MLP neurons of a small language model. Each row is named by its layer, matrix (up: input weights; down: output weights) and neuron, and shows model dimensions 96-191. Each number is 50 + 10 x the weight over its row's rms, rounded and kept within 0 to 99.
After each neuron's rows, "fires on" lists the tokens most often at its 100 highest values on Wikipedia text that the model never trained on; "raises" lists the tokens whose logits its output raises most directly, leaving later layers aside.

L3.up461:67 50 43 28 66 47 37 31 65 52 55 57 59 57 55 53 52 59 57 59 58 54 32 54 41 50 51 48 55 51 54 48 59 66 77 46 56 63 40 41 37 42 35 50 53 55 39 33 63 55 61 55 53 59 39 58 45 36 41 45 50 56 54 44 35 40 37 39 47 47 58 48 77 47 76 46 36 53 55 46 60 63 53 64 45 39 54 63 58 60 53 55 54 30 52 54
L3.down461:31 51 40 50 53 31 31 36 68 38 45 49 49 41 44 52 62 70 55 36 58 49 50 54 51 58 41 38 71 71 59 61 53 65 58 40 45 56 61 47 45 44 61 48 42 40 61 55 50 45 51 73 49 51 56 37 52 57 55 45 47 52 52 39 46 46 36 36 58 37 41 57 61 45 61 61 47 61 30 58 45 41 59 67 51 60 51 60 42 45 72 51 51 49 59 46
fires on: " exp", " dem", " prop", " fr", " vess", " supp"
raises: "ects", "ission", "ell", "ect", "elled"

L3.up64:72 38 44 53 53 44 56 34 55 39 52 60 41 58 47 57 47 43 54 39 34 43 50 56 61 52 39 38 60 38 36 57 56 54 54 45 55 54 46 52 57 36 52 59 49 34 60 35 36 54 67 34 33 66 53 53 56 47 58 61 40 52 44 54 41 43 60 43 43 56 52 31 36 48 56 42 55 39 45 56 36 69 51 49 54 29 64 62 41 54 54 59 49 39 31 58
L3.down64:44 49 35 52 60 54 43 44 60 67 40 43 40 35 60 41 41 43 53 44 47 38 35 58 62 64 49 50 51 58 53 43 43 46 49 58 38 59 37 48 54 54 63 65 64 54 56 64 66 49 48 51 30 38 41 49 50 41 60 64 43 38 52 66 36 38 64 43 45 61 56 60 29 49 63 48 43 36 44 55 68 52 46 59 55 57 46 57 58 52 65 43 56 49 50 40
fires on: " l", " fl", " cl", " cr", " tr"
raises: "on", "on,", "on |", "shire", "one"

L3.up1253:59 54 51 45 46 29 47 28 34 38 52 39 54 63 55 59 40 53 55 52 44 53 50 56 63 51 59 58 52 55 53 44 55 41 52 64 63 40 33 75 52 33 46 42 40 39 62 43 51 60 39 55 29 66 61 66 64 49 45 40 32 46 55 44 40 59 44 51 67 42 43 47 77 48 58 54 50 52 52 67 27 50 45 48 63 63 43 49 55 49 44 36 47 34 43 53
L3.down1253:40 41 55 33 33 41 40 46 50 52 52 41 39 65 49 59 46 52 52 59 59 53 41 58 47 53 68 55 49 46 49 57 71 39 48 56 61 45 61 45 47 52 66 41 52 37 64 51 46 37 44 40 35 61 41 64 47 49 61 40 57 41 57 41 44 42 51 46 59 34 47 43 48 35 44 67 35 43 49 39 47 46 59 39 60 44 56 38 48 25 49 26 63 59 51 67
fires on: " app", "f", " (f", "-f", " comp", "P"
raises: "rom", "resident", "orts", "ol", "olit"

L3.up252:41 35 69 56 44 53 53 40 25 49 52 40 58 44 49 33 62 47 59 57 65 47 58 36 49 53 48 56 46 59 43 59 43 46 55 46 44 55 54 58 47 46 43 50 61 36 45 53 56 17 60 48 49 42 32 50 48 56 41 75 45 57 45 43 41 38 42 48 74 52 50 50 48 65 40 49 51 63 60 43 38 46 53 64 26 34 46 50 82 39 49 44 57 36 49 58
L3.down252:42 54 66 46 51 26 43 38 52 60 48 58 44 49 62 53 51 37 46 40 53 34 51 48 37 40 67 43 46 47 35 33 37 55 52 54 67 55 49 38 57 33 64 66 37 51 34 43 35 52 41 58 73 43 44 61 39 51 36 42 38 57 52 31 46 63 54 46 59 53 64 56 57 41 39 46 53 50 55 58 43 57 53 55 61 58 53 61 72 52 52 55 46 46 70 62
fires on: "ian", " and the"
raises: "na", "e", "ne", "n", "ts"

L3.up582:35 49 59 44 40 56 74 33 52 32 49 52 53 46 57 58 44 61 55 50 50 32 58 51 67 48 46 60 52 43 45 44 43 51 41 43 47 48 43 63 49 66 41 35 50 42 54 38 54 50 44 47 35 51 56 53 65 57 46 47 47 39 47 55 45 45 60 42 42 42 54 32 36 70 63 50 52 43 43 52 67 73 54 43 43 53 46 50 35 45 58 40 50 42 47 55
L3.down582:62 48 63 51 43 45 64 47 58 42 65 40 42 53 56 53 43 47 45 33 57 30 46 59 53 42 54 47 56 51 38 37 40 44 47 36 55 58 54 76 45 57 55 43 59 34 67 55 56 62 40 60 37 46 34 54 56 45 55 52 43 37 54 41 42 38 62 48 35 33 61 57 38 57 54 40 38 47 49 54 64 71 48 32 63 42 49 53 51 46 73 45 43 54 45 63
fires on: " pl", " sl", " Pl", " Sl"
raises: "ight", "ug", "ow", "ower", "ot"

L3.up732:63 48 70 54 36 43 50 58 32 46 68 19 58 92 59 56 54 55 57 48 57 58 50 50 27 46 51 41 50 56 46 40 57 66 55 46 50 54 52 38 35 48 49 56 48 30 30 50 53 51 53 66 53 53 64 50 67 56 24 65 31 63 62 51 45 51 49 42 42 37 56 43 45 52 46 56 42 48 55 37 50 41 46 56 36 55 54 45 67 58 42 52 48 66 37 55
L3.down732:64 49 56 40 49 37 26 59 37 64 52 46 62 58 59 42 41 60 63 41 46 57 51 65 42 40 50 52 64 44 53 46 57 42 55 36 52 46 70 35 58 61 38 56 49 36 35 35 60 49 48 56 54 50 65 59 54 39 59 53 51 44 66 49 37 69 53 46 46 46 76 52 43 54 48 47 50 58 34 61 35 52 65 41 56 64 59 55 64 56 38 53 65 40 51 79
fires on: " Car", " car", " Har", " Bar", " cap", " term"
raises: "ter", "ib", "por", "ole", "ne"

L3.up1362:44 44 73 54 47 42 56 36 44 61 51 57 45 57 45 46 63 34 59 48 54 67 36 42 50 45 56 54 50 68 55 42 28 60 47 58 44 51 39 59 48 47 35 47 40 41 51 35 54 40 47 28 39 41 35 54 50 59 61 45 46 69 49 36 55 64 58 56 67 47 55 47 53 53 60 47 74 42 67 41 57 63 39 67 33 44 49 57 66 60 51 45 48 31 60 42
L3.down1362:42 66 43 52 56 49 40 53 40 50 69 60 53 63 47 35 65 42 45 51 54 41 51 49 62 31 32 67 53 54 48 44 52 46 37 48 45 59 49 67 45 61 55 36 53 51 66 48 43 46 60 31 41 47 69 53 33 47 47 48 55 52 51 43 42 44 61 41 57 44 31 23 54 49 52 54 47 31 41 69 55 35 57 69 65 37 35 54 42 49 47 43 54 59 54 37
fires on: "o", "i", "ian", " Old", "og"
raises: "iv", "ration", "w", "ived", "r"

L3.up700:46 55 59 32 43 54 62 44 52 48 37 48 58 56 42 58 62 61 61 48 38 51 52 57 44 56 58 52 58 56 42 50 47 58 69 48 42 47 48 48 60 60 46 40 45 38 52 73 59 47 57 70 32 46 54 64 52 43 31 61 54 54 37 60 53 38 55 46 43 62 54 41 42 49 52 48 42 52 64 71 53 36 41 52 54 50 51 47 39 35 63 42 36 46 45 62
L3.down700:53 53 38 48 59 64 44 37 40 36 42 31 64 50 55 40 54 50 39 37 30 57 30 56 85 52 67 65 59 35 54 53 55 51 45 55 56 55 56 45 63 57 30 47 55 47 51 65 50 59 42 45 54 44 47 40 61 39 38 52 58 60 54 57 37 38 62 50 58 67 53 42 52 58 50 38 59 52 55 50 48 35 54 40 53 50 60 44 49 39 53 47 51 55 49 53
fires on: " |", " | ", " | — | —", " |  |", " |  | "
raises: " world.", "ation.", "\".", "m.", " him."

L3.up1018:54 52 57 46 61 42 50 44 42 40 50 71 51 49 60 54 58 60 46 59 43 60 49 50 52 50 41 54 47 46 52 46 61 49 47 45 56 58 42 51 54 33 35 55 31 48 37 53 61 49 60 59 46 62 47 58 69 71 61 56 34 59 52 50 48 53 59 41 40 61 38 58 42 57 47 48 59 39 41 44 50 33 29 65 52 37 38 59 44 60 42 62 47 61 38 34
L3.down1018:51 70 47 56 53 40 42 36 47 51 33 46 38 42 39 54 43 62 51 48 49 55 38 38 58 39 45 62 76 47 63 56 55 61 58 60 59 44 52 43 68 53 70 39 45 37 67 54 54 71 55 37 55 39 45 59 32 50 52 60 50 35 34 52 60 33 57 67 59 61 44 27 63 47 72 51 50 51 46 59 56 31 50 36 63 56 62 58 73 45 57 46 42 48 39 58
fires on: "; ", " | ", ".", ":", " |"
raises: "ure.", ").", "th century.", "or.", " world."

L3.up1286:68 46 60 50 36 32 58 32 50 40 54 46 46 54 57 36 70 50 47 52 45 61 48 46 51 54 44 56 52 56 56 50 30 51 63 60 53 41 71 62 55 50 53 39 54 50 46 42 63 42 39 29 36 49 50 51 52 48 45 44 39 48 40 35 54 52 47 49 49 52 53 43 64 41 41 49 52 50 49 48 66 39 52 45 65 72 54 48 69 59 43 52 51 45 46 59
L3.down1286:56 60 55 51 46 50 60 52 43 50 41 60 40 56 49 49 63 60 46 39 46 65 62 68 42 44 50 54 51 38 46 68 30 39 46 36 51 36 58 52 48 41 52 47 49 40 69 41 49 44 26 56 44 66 48 39 45 29 55 34 42 41 50 47 67 51 47 63 39 48 45 37 46 40 49 49 48 60 47 28 68 50 31 51 63 83 62 46 71 46 71 56 66 32 46 50
fires on: "j", "N", " (N", "-N"
raises: "ov", "or", "ors", "orth", "ours"

L3.up225:45 44 54 54 65 40 45 34 35 57 46 54 51 68 51 72 46 58 48 46 55 48 64 54 48 45 45 55 50 25 37 41 38 45 67 53 35 45 20 38 43 37 60 66 63 58 44 59 58 50 33 48 33 50 45 51 60 56 36 72 52 43 46 67 44 45 36 54 40 43 60 40 49 45 60 60 58 64 42 37 41 41 54 65 53 55 42 43 32 58 47 49 35 53 38 64
L3.down225:67 55 33 56 62 43 39 27 52 55 49 59 37 61 37 52 36 34 45 35 62 46 41 47 53 47 56 45 58 42 62 45 46 52 63 57 51 59 36 51 41 52 46 72 49 54 40 52 50 49 45 67 51 51 48 50 51 35 55 55 48 51 51 52 61 61 36 44 59 48 55 53 42 43 42 42 50 62 36 43 47 50 63 61 52 43 51 44 49 40 52 63 33 46 57 54
fires on: "ut", " mat"
raises: "ched", "ches", "son", "ophy", "ter"

L3.up1005:55 46 41 44 49 54 59 41 36 32 59 52 59 50 70 62 50 46 45 44 44 53 51 46 52 56 41 58 53 35 51 60 33 38 35 60 59 55 47 46 46 55 36 56 35 44 56 49 46 71 77 52 36 46 57 54 48 44 45 47 34 62 42 45 56 57 39 46 58 42 23 52 63 65 45 59 61 40 49 47 35 53 45 50 45 49 45 51 42 65 56 71 60 55 52 48
L3.down1005:60 41 41 44 61 52 47 34 50 47 34 58 53 41 48 37 51 54 57 47 55 56 47 71 62 45 51 65 60 55 57 59 55 58 63 52 34 53 33 50 57 48 50 49 41 34 54 58 43 45 63 57 56 50 78 55 50 47 52 60 56 63 42 40 43 76 61 41 50 53 26 52 37 31 54 48 51 68 38 77 37 35 25 30 57 64 46 66 44 74 48 56 65 58 52 51
fires on: " and", ",", ".", ", and", ";", " ft "
raises: "000", "200", "800", "500", "700"

L3.up201:67 44 58 47 54 71 53 52 36 38 52 60 52 42 49 50 58 62 47 50 64 54 44 41 37 55 55 40 50 75 35 47 52 30 41 46 43 38 43 42 62 36 42 48 44 44 35 48 61 59 40 53 51 43 59 50 36 44 33 51 53 57 47 56 43 38 53 45 53 46 40 33 88 57 56 41 53 66 50 37 45 43 45 60 54 66 55 52 41 59 32 48 21 42 60 47
L3.down201:52 51 39 54 52 57 42 61 42 59 60 29 51 63 38 49 54 60 54 46 35 53 57 52 64 65 60 40 45 44 27 47 49 52 46 47 63 40 66 57 45 41 45 58 65 46 51 42 56 26 49 50 45 51 42 54 36 65 46 63 46 68 48 38 53 44 53 49 52 38 51 53 69 47 59 29 60 25 65 49 49 38 31 27 48 64 47 50 48 57 41 51 53 62 60 41
fires on: " so", " only", " any", " even", "ty", ", so"
raises: "le", "le.", "or", "or.", "on"

L3.up1040:26 45 66 41 44 52 54 59 39 50 44 45 38 55 45 47 55 65 50 44 40 39 55 50 57 34 55 48 53 56 51 60 57 62 45 31 40 62 30 59 41 65 51 51 57 42 39 32 52 69 70 37 58 64 50 60 45 47 59 48 60 65 60 60 50 48 48 38 45 58 55 48 62 50 64 51 48 40 61 38 24 53 43 48 46 58 53 41 42 20 55 58 51 37 59 58
L3.down1040:34 55 78 32 55 46 41 63 47 52 41 49 31 45 53 47 56 48 55 51 21 47 46 45 54 51 46 46 54 70 51 45 52 57 45 52 69 60 49 52 50 56 62 48 45 44 37 54 46 42 57 35 50 63 69 62 45 37 42 58 60 44 57 70 45 42 46 71 43 52 40 46 47 57 48 54 56 52 60 42 39 73 45 22 60 39 67 41 50 38 69 55 31 35 60 47
fires on: " pre", " \"", " th", " Pre"
raises: "t", "gn", "m", "ferred", "mi"

L3.up875:54 64 49 45 44 53 57 49 46 51 64 56 48 44 39 43 48 71 56 46 46 62 42 58 71 50 37 51 58 49 47 56 55 45 52 39 47 43 30 67 55 44 32 49 36 47 62 38 53 67 47 51 30 53 39 59 51 39 62 53 39 46 50 59 41 48 52 62 43 49 54 61 68 52 49 57 34 51 40 46 41 53 66 48 40 54 52 47 57 32 41 45 61 40 43 54
L3.down875:43 61 39 49 54 41 60 34 44 47 54 48 54 66 57 49 49 56 59 56 39 29 62 60 59 48 41 45 70 30 56 45 50 51 44 36 48 46 33 30 47 44 57 46 40 50 54 54 44 44 45 47 38 46 49 45 39 40 49 47 40 49 49 64 48 45 51 74 49 37 58 55 42 59 67 50 35 46 21 51 63 64 51 53 52 45 53 62 67 46 46 52 60 64 46 54
fires on: " g", "-g", " \"G"
raises: "ro", "reat", "ear", "ather", "iving"

L3.up1304:43 57 57 39 55 36 48 56 46 47 48 46 51 59 61 59 52 57 45 44 76 41 48 47 43 42 48 60 47 68 66 20 58 43 46 49 31 60 51 56 54 38 47 47 51 35 62 44 52 49 55 64 49 36 63 43 45 64 53 67 51 68 57 46 53 67 64 39 51 43 52 52 50 71 52 27 55 47 52 66 33 51 35 50 41 45 46 31 58 39 45 54 58 44 67 43
L3.down1304:50 42 56 41 54 64 40 62 50 51 48 42 64 51 32 66 35 58 62 32 65 55 61 32 49 34 60 43 38 59 62 52 55 37 54 40 53 49 71 33 50 43 44 59 46 50 52 37 55 36 53 41 46 55 46 62 45 54 46 50 55 67 44 56 66 40 59 44 54 54 58 50 44 59 38 47 61 56 48 58 45 52 40 55 73 52 53 49 52 56 43 49 39 48 57 18
fires on: "\n\n"
raises: "===", "==", "==R", "==D", "===="

L3.up253:45 50 45 41 49 44 48 29 49 60 67 55 47 58 50 57 39 45 47 56 38 47 46 58 52 49 48 44 60 38 53 45 42 46 59 43 30 59 45 71 43 56 53 53 36 62 51 45 61 35 49 47 31 47 65 51 52 37 46 48 65 56 37 58 40 41 58 39 50 40 44 46 60 60 71 48 56 40 45 72 47 53 58 50 49 46 52 54 41 32 35 56 57 40 54 47
L3.down253:29 41 53 51 69 57 54 47 45 60 44 53 46 70 56 59 58 69 44 40 30 56 47 79 38 52 58 37 65 47 54 45 69 50 34 40 67 43 42 56 66 51 57 49 52 46 62 55 49 45 45 47 49 63 42 54 55 40 48 50 69 44 48 54 40 47 56 54 27 32 42 47 64 36 76 50 47 64 36 44 73 57 73 42 34 39 63 40 53 51 50 46 52 60 43 31
fires on: " r", " comp", " sc", " spec"
raises: "ar", "are", "ares", "ar.", "ative"

L3.up335:70 44 62 52 63 51 65 63 27 47 50 56 52 51 47 59 45 80 46 56 46 48 55 45 55 46 27 57 51 46 53 48 58 39 50 37 49 47 33 39 41 57 47 50 44 54 52 55 52 51 54 60 64 32 37 59 51 40 45 57 47 56 57 59 38 42 60 21 51 52 44 47 47 34 65 44 57 60 48 42 50 51 50 41 60 50 51 39 55 46 46 46 39 42 61 48
L3.down335:61 54 53 54 56 39 57 47 55 64 56 48 53 56 45 74 68 39 55 56 53 33 52 52 73 60 27 42 51 51 47 32 56 45 46 54 58 60 44 81 28 64 43 37 40 33 43 42 55 69 70 38 48 52 50 60 57 47 54 36 37 56 51 43 61 71 51 37 42 57 37 50 44 36 41 42 44 51 63 57 51 46 74 65 42 45 38 42 39 40 57 49 61 44 50 55
fires on: "ter", "ps", "ster", " per", "per", "ard"
raises: "ef", "former", "f", "e", "omet"

L3.up1152:43 56 59 48 58 39 58 51 64 49 39 42 45 53 51 63 61 50 58 45 64 37 42 44 58 48 61 61 53 61 63 27 51 47 46 40 20 53 41 32 53 59 45 53 52 41 43 49 52 46 63 40 40 45 52 62 48 56 55 61 37 70 57 49 43 68 63 52 61 47 62 66 50 64 60 47 40 55 51 67 47 54 44 51 45 48 42 30 58 48 50 64 46 37 72 41
L3.down1152:54 47 51 44 53 63 44 52 46 53 58 40 66 56 41 76 39 58 61 42 60 55 55 34 47 36 71 44 50 52 61 48 50 37 51 35 48 54 54 36 46 48 48 61 35 47 58 34 57 33 53 41 50 52 50 55 42 60 45 44 60 67 39 56 71 47 51 47 57 55 55 48 46 60 52 47 59 65 58 48 46 50 41 60 75 54 49 54 55 57 39 43 38 52 58 17
fires on: "\n\n"
raises: "==", "==R", "==D", "== C", "==="